{
  "n_head": 7,
  "n_kv_head": 1,
  "norm": "layernorm",
  "attn_scale": 0.125,
  "lr_head": 0.00591,
  "final_lr_fraction": 0.1,
  "steps": 3545
}
MLP neurons of a small language model. Each row is named by its layer, matrix (up: input weights) and neuron, and shows model dimensions 64-255. Each number is 500 + 40 x the weight over its row's rms, rounded and kept within 0 to 999. Numbers have three digits each.
After each neuron's rows, "fires after" lists the tokens most often just before its 100 highest values on Wikipedia text that the model never trained on.

L4.up2408:479519577474479566505450525491551468536515422548581477487495468514400457462503490380512492488466511457531456495478525518524511494518504491549475469498552472528516502509497547504392546501457542431539522516513434424492550552466505485495567517494513485524481508511547411530543525481519524519444522524470591461544532492514496490492443494528498438471511440473504507503434448450479498531475532534503469459548492457465524480544518513611535529483546463464404516512473478498460477520535537491453473458519598495494463466404437479507489499434505494426422503510442488556438491477521534520
fires after: "|", ")"

L4.up1583:468532547528500554415501571526594520492494526489553414440560503473517536522509569424545488479564524477540486504460482455574505519604521466561518506521507489492529529541505483520516504530419521519504515499450482514404519509516536545517522468540556503452453457481506455487579552472492555492508481566522513513462513506547482533505499453516481512476528441486484494603527534515528498487530517440544473494568422518503524466423469564482479489507525476420449496476446508460447426601478459483457430530526526552491461503453471531494452470515490528468474518487500551511407551534536546496
fires after: "|", ".", ")"

L4.up1569:499518500526482486515552532506557539443497506525555532594553537467518462413478547557526521595562547536453486405442510515493423552483558471521559483557512469447526454461478468485535512533433554480594479501462520515510530531482446418481454585439541456491531572509536514465466545414465555511487518543501532453536537490510488482499483430525504491473520546528524566527475544444564488490493509497400487517528499474487518494490540463456536525511540479575478520526466400487561518551547518474521417469520524545442507525506552583477489460468449418473478520468519493505548435477587579531
fires after: "| ", "Team "

L4.up131:485492464466526507444553452516506529535472498506564483476492475457500492436481484538480493497596466450521575534482474493527453473558457551513579519510423526473441444415537458466531478480526492499471428474548456532518479502456500529491504493454547537454434472534508574491438455513519485499486460514537471424530366564470494502454533406489549443519450478540509482502496408575475465512471560487468457467500417561579536533465496449486521529430513452510408498576530506604571413488525530530546400474509523522504466455538426509566520486539450558484524481412497450549507495528455480531
fires after: "| ", "|", "Length "

L4.up515:546461541453472533511454539470492492547544551511594460501532474480504508499561525425454516470529496458537564501506483525495474417553514427482481559538574474484492509580504513574469506554526514466496586516487516533515573566490507534454524506398541500491519481488528444408490479498516558461503505504592502474516492488508437536515433483461434471457511505455509483595528516550517486589490547551494481541541435512460508516461510511538448578515528553422501506493499432488436459479492467521405492514504522512508453553518472510552435436515451553448498505513475527550511497533519519489
fires after: ".", ")", "|"

L4.up1768:562497472474483522569555522478502540525514482475534504499562534539465428476488551471539572485518457507471547504536445445496528458396501525520531506449449462506487460487500531515400498463519528517506532483548412493527480468553532493527486522505535414505599501483477456498453528525537439558461483524435571484551461493528495439480493499479565556552460446501496493519482453634483507467528502521495492516425492505473492617514486450519495505442475498497495511574463503529478566519463509505512510455500549463518480568535502499464495466446590515494543530483489496427544510504514447535
fires after: " ", "|", "votes ", ") ", "0 "

L4.up903:515518587428488532536398469532487518569596523396448406495540537529523479509502544498472555474514457507545571485564480469450499516472580486445526455531522536552500533498473454505535485522528500466472461539432497540499544591439585510517480499471491483583540474490476481513461483512499463442503485498468485466478496524506423550468580541483519536521526502502491508524487553518558539491548467501532581522488476508486524466467483515492465460519507528490437515579506527489443470520536537505472464507530493495540441520551524465442423508518448369419454429567502504480449518514564486524
fires after: "| "

L4.up1646:482516514497407476531577409493535594547492512489521554559578480448466503483530479510542413498616474454497545513496514403477492446552467500517480528492556462543532457520476470570523566465489496481497547447494523491446476458495466455557527568458587556518466482492462570536415500482477500509530489472514459497514537531519554475560550455500534434506536449466532445463487395481439563532551480488483483532519442518489474512454468556489474580484484491449535463469531515463448540529492487479424574506474556543426501507465458523479529509443606491470546596441465588548539589545512456524
fires after: "/ ", "0 ", "2 ", "4 ", "1", "0"

L4.up741:523447490488523457562527481515432468460527509481485462524478513498518470532460460493541546501474487503518484498516490513503421408537501521496464475423449432468529451566422399483427440434454552479464498473473407427471504510483513437481551436489451459449469499521536471479535489451504477465430534467495449471490521594487507563527514585469493477538510539514496439429546529488452440433560563543452485545453590547544469481505507483523508494484533538556556493561508561487450441533517552537494537552508461453491552444489489564492455489542496548496522480557470459480525452530571426588
fires after: "\n", "\n\n"

L4.up1888:493452549524530480450462497558468513455513595430470484515417524488470562523479428463454459501446438438486423529524477522480432422544541523448522520461454452514535497518525516533526580422453535490521509494505457611470534519488529561440450471494514512490435471575577513560420526535594460460537503519536537483510557551502463500537519494516531484499513524525494463540475508499488518489477511537497427489469550526568568525458542480508485551477520523525507520530581494517513526493515576508450501471396515529523512499461497471528433483477540444593482481525536536529479510496601425522
fires after: "| ", "\n", "|", "\n\n"

L4.up141:509479526499537448528542524548472447510610499515471500500488468525533479497481473517529509462505524411487548479566554543475493516583510503479399484518489492469526472534441443492513531500485486522525498475535438415436591482483462523524525486453543544487454562499517544543501510453415462471525505512558566561562514472530492487474443544516441473473503478503477539436492435479492485523465513493506510502531501500627504585450456446515455465463518475530517567534466484495500486562541577463497504445468506468474530503512500514552515492527470542472455467539430440482541516481543426529
fires after: "\n", "| ", "\n\n"

L4.up1183:537513458432477456494435485508507466546516503487577504453519495525460464478494532349500440525508478477510544514453544513531550416534498518575452499478501493480520532545490508548433561511551559541482493524464443459523526490453517433495513558478562535488412543498521469552526412546443427450470477432506503514536590476528455504452462504505517468480511521472549479555438530485508470501493434515470550478561498476488583513510465484568549477537476460535484488536501504477497513481504542475477465467486514516505491491532492530507523462481551508521530506504425483512452551531545527492
fires after: "|", ")", "."

L4.up946:515457498482481461490451483484509535470486506483497486517503595519513491499531525487479466512467454494538452490497472493546484451492552533463500448511548574441480472527534493470497575507504495487514512522505528460517600512520592478472461573475590475517513508512538547472463545495486569549553548441382475467522509420561452528476518543506473514463484506564471497488455548514489484499552509463459437478454497529492484501500381452507454509488481475490546568497547454475410474475430502485559447529479546537491531502417510491388480476500535434513429447467500517549509548447503472506
fires after: "| ", ".", "′", "°", "ernal "

L4.up1223:533518486471403531477484501471480501541501568514422573466449515540458401477511463436488524538524541480541547544477532515509477546495527529602556499465397489430495542481496483543441457507533502509510534477527537552480496456426470514478498515504458532510538553488569480456596499466479479533586419535525521544501470471415514457540452495464508541506485459505486501531602494445470496502504499536497475442581493556502456455511454464522462516467467476485538508487470517556533451516513517508490484528494477507503520503530484475473428483544485526486468542516492511568458450435483458461
fires after: "the ", "and "

L4.up926:563531440464484493495521506508611529461461489596492517512564517509434569479444498483481560526504481496459516505501450440465528472502536482569521554534413435544474545485504505477423503536537428536537459517480469443452458501424493481522491505454585536550501489504522517443469548555445568482403396493539546536454491617520487473487487520560543486507562456507535514499514558521543449437532548510487505474556511528504436459468564487490481512557484474461522554464483545500503498524505510501452499478557486494454449512479519535507472531480518555513498447464541592494496589429477512480
fires after: "was ", "be ", "are ", "is ", "been ", "were "

L4.up1261:505519460461492536500539534541549465528429478469426577453502508526443590486471486540499483500492481512461482565538510490448479513517473444571578544441463509443425503415419495505435530453527443523510420562497511555403491548466524496531517517534569471487440495480565511516490550482526554470444462522478482420538474527490449534585500594556502521417529508525486544518490578519520511518425517477390537479526498433519476465474496525519474544564417508499460527425434498548526450532516531566470464487519493527486479506454531482472486573433483511494477495425443488537518545391540573523
fires after: "as ", "was ", "were ", ", ", "re"

L4.up2022:583514484488569543526506503456480542476475480587497483478461537475505465464544536551463458497511530459492508543503458505438454518535528481548468485467437511471540465586518495475509504516541567524488487515433501587510520521468508484557503480491433497473522479477466425513467481517539520545524446528449501459519492509512427543500510549511549498511533458474571542514558463530481483485421509484556447552575469552513447507476531507471491484536474468504436498431529531550519545487532421493502555473487479579531481513572524536470542484540540493630542502560441478490505524481580516496
fires after: "0 ", "1 ", "2 "

L4.up1276:539557583513497518496447432466500503492512588529517525554604541524457545533528518486488495515568543463459474497379513455520521522486418513466517511440535469460518469480519500580483490623483541468543500497436496438478531518396438509411493581537534460515477504514466520544461502486549466468475460522488494405527507431494515504555475422515546455527490461536511508478507504462530586456508525491477495553490507501526559476628540528479592514573570506575503516487496554544504501472524514531617515534473617510461492571463463506420480511510462504507538474492520496434481439556520462478
fires after: "| ", "No"

L4.up2242:505485578428500576442461494415498468504545525517558450448539480515527437470527547360479464480525531441536478544511561546522520415499528510541457467509545475547500526561542550531434502512477529445495484476442469513444554525472479499533486562507523464497467502483556465531532492472535509517496445497500602478484509480507530511466483476480462528455473456471519493532460540453533469527546533515501509493556441490499539466470475513583515485477541512446485516483475399490502464492454478515464485511506602557463423496424472452548454502497497483431462497474506459509459583555444505514
fires after: "|", "life"

L4.up917:597427496449489437532485577495492560485460449512538472546465462478482458530501502473524456553506528506532476492535448461450413481487510495476484510442465503532532465485445477509472480546532496522566565434518513517463523518504519552500499457509518509489518504548495479562531562544441461471416507483498502361501518530465497567515508520433534505484526565528608522507551479450535537404430445425463554570529512569538540510523502541568562501506501593476430528535515459475535502516480561487562430480491532575474574484537520489463556515501530404510521478520475424536521497439449473510
fires after: "1 ", "0 ", "\n", "2 ", "\n\n", "3 "

L4.up404:531468506499512513544453416548418485486538532483567529498544542482485552470450527527521424514556489481521517484571554455514550442448524486531527537528443446456499503474488518476501543510410435545597471575510489468450506510489484439553502430538535486492506480517533506534527480459501570528524507473516493510449468468518524479513465517517457494459543441525544502516464533377476494514510488531436445483491408562495543436486548514455500577569479459447499543490379503503498453405418490427472502484478487458481535570468449540527463487564483528409526471516567435469434456542517544471
fires after: "as ", "As ", "pro", "was "

L4.up1127:506499497464448496521521486496513501502454470427501484482512487472403502456542526523533538504572535439493473453528511493454456543500437546507472475487481501503512535558467485465435418558439509491518538448522497498489388468533449431507484501583478568528507467501559441493444456441502485487458494481506487432495470505517560543491527455519600512565542445551561478526588451444529544524461445506493555521515534572571438580508474524470502488471510555527497496478545468492555505497537464489538507483473530549509452613506502467436531489490462498538482585497470499480527551562526507524
fires after: ") ", "0 ", "1 ", " ", "2 "

L4.up2181:450465515501473502517542502534485468507457542487508525519546496492479533484556441465454506491461502522426601493480452446534526568557594561476523467520501530439521485510439558475520529461532539479486492407439523520490458487415491502527538504549499521521531509544492470439571450411546548483499573454467505478505511447465543537527425446478544527543523515489540536536476421460553503516517563562454510560503469426535496518463513511475505514612500515529480544475502501412431503471482484498572522492468533496512512433549497543537420528514435547513524570527527466580475502489493531541
fires after: "| ", "- ", "t", "Ref", "ar", "Plat"

L4.up1620:525501497414593477474454537586493546464550524452537464426518455423471477566485541513456495520504483468508457590588504526548472513469469579435474543471416468497559497496541470489457441464502549547465467560457446549529506554488607504497608410476508490448411534500581525429463507509531520469525527447525517489488480506477518516474515497483520580499520495525508504506493551537419544450459474542543487481477521475491535501471547458491505523563485483568499491543475511491515468470481540417393447568490464488455491476531490495455508453514467420436488487501502512427507544519470480519
fires after: "\n\n", "\n", "In ", ". ", "During "

L4.up182:511474561485476542462497467512505543476587517520485504512536476549443488504525515419520504500524504481462506496544534495459491451548545508541441555493456549508523489526550488507599452480446460514490506560496550548565521479436561453431529442595467521485496496528515506539471515512502520518482489452406460423446472527499518533508577418461556501439475498506463510531457503533497561491464390476471512599529561525493516557472524515492454445454508560477531507566444458485491395537489498546483501511471500517512470515463528471488479458538544477543453509514505488427468446545531448533
fires after: "0 ", "\n", "-", "| ", "\n\n"

L4.up302:501512440468575455395570474523445514459467494502506557436474495462453489549464507526424425489522486454490550487605489502531565441462530507522510482525463511439563548469452482493542472478530550527492470491534511496524525486477467535541469474469523456501485540502487494560459495445463519470608424508521492526529498596526547502512452545519580447469455466465539555462545427588476467505532543582462517500495492524490520505531481489463469519460591569471436506484477526559477507514464542506503492459522546545472521430439530590530467489494487580490494454450430507542471409556534483477
fires after: "| ", "|", "|---|---|", "ro", "4 ", "5 "

L4.up661:525496521497505464437509491529457450492493492506523490459476505565463478456490502451454473537497484482528495479481493465479466534549515541467443556519489513499518484521523451533512518510523458515469518508465504504505492502417479502486582537511554502453568504448554517534493478536488416545576414505411517501547509518462477430484474498409460518515515487455431473527568463510394554503525485536506479507498480474561552443572495516539500503478452562482510478524459502552449524489512518486502478487495470506432488405596564459454527483551425488569488535543486555513466436445534445508
fires after: "the ", "–"

L4.up1930:491437568502493465520500560560407489522577443544474486453462475504580498523520437529499431510501469474460464508489490506538496481516591481352460414451493513465540444475487508532544518441479561532540468477449472558474435522504565524500546500613527508521507516479516510467516483460470478493478500466468525477504429539458461560501526565521552475537501469548530536475488500458494444511467536474464481468527543516559476497529496482459506540531594483553530544565543543436478431433425578476535479489498537510518549462426495527439484428493478542472425490519464504500497471545483449528
fires after: "| ", "\n"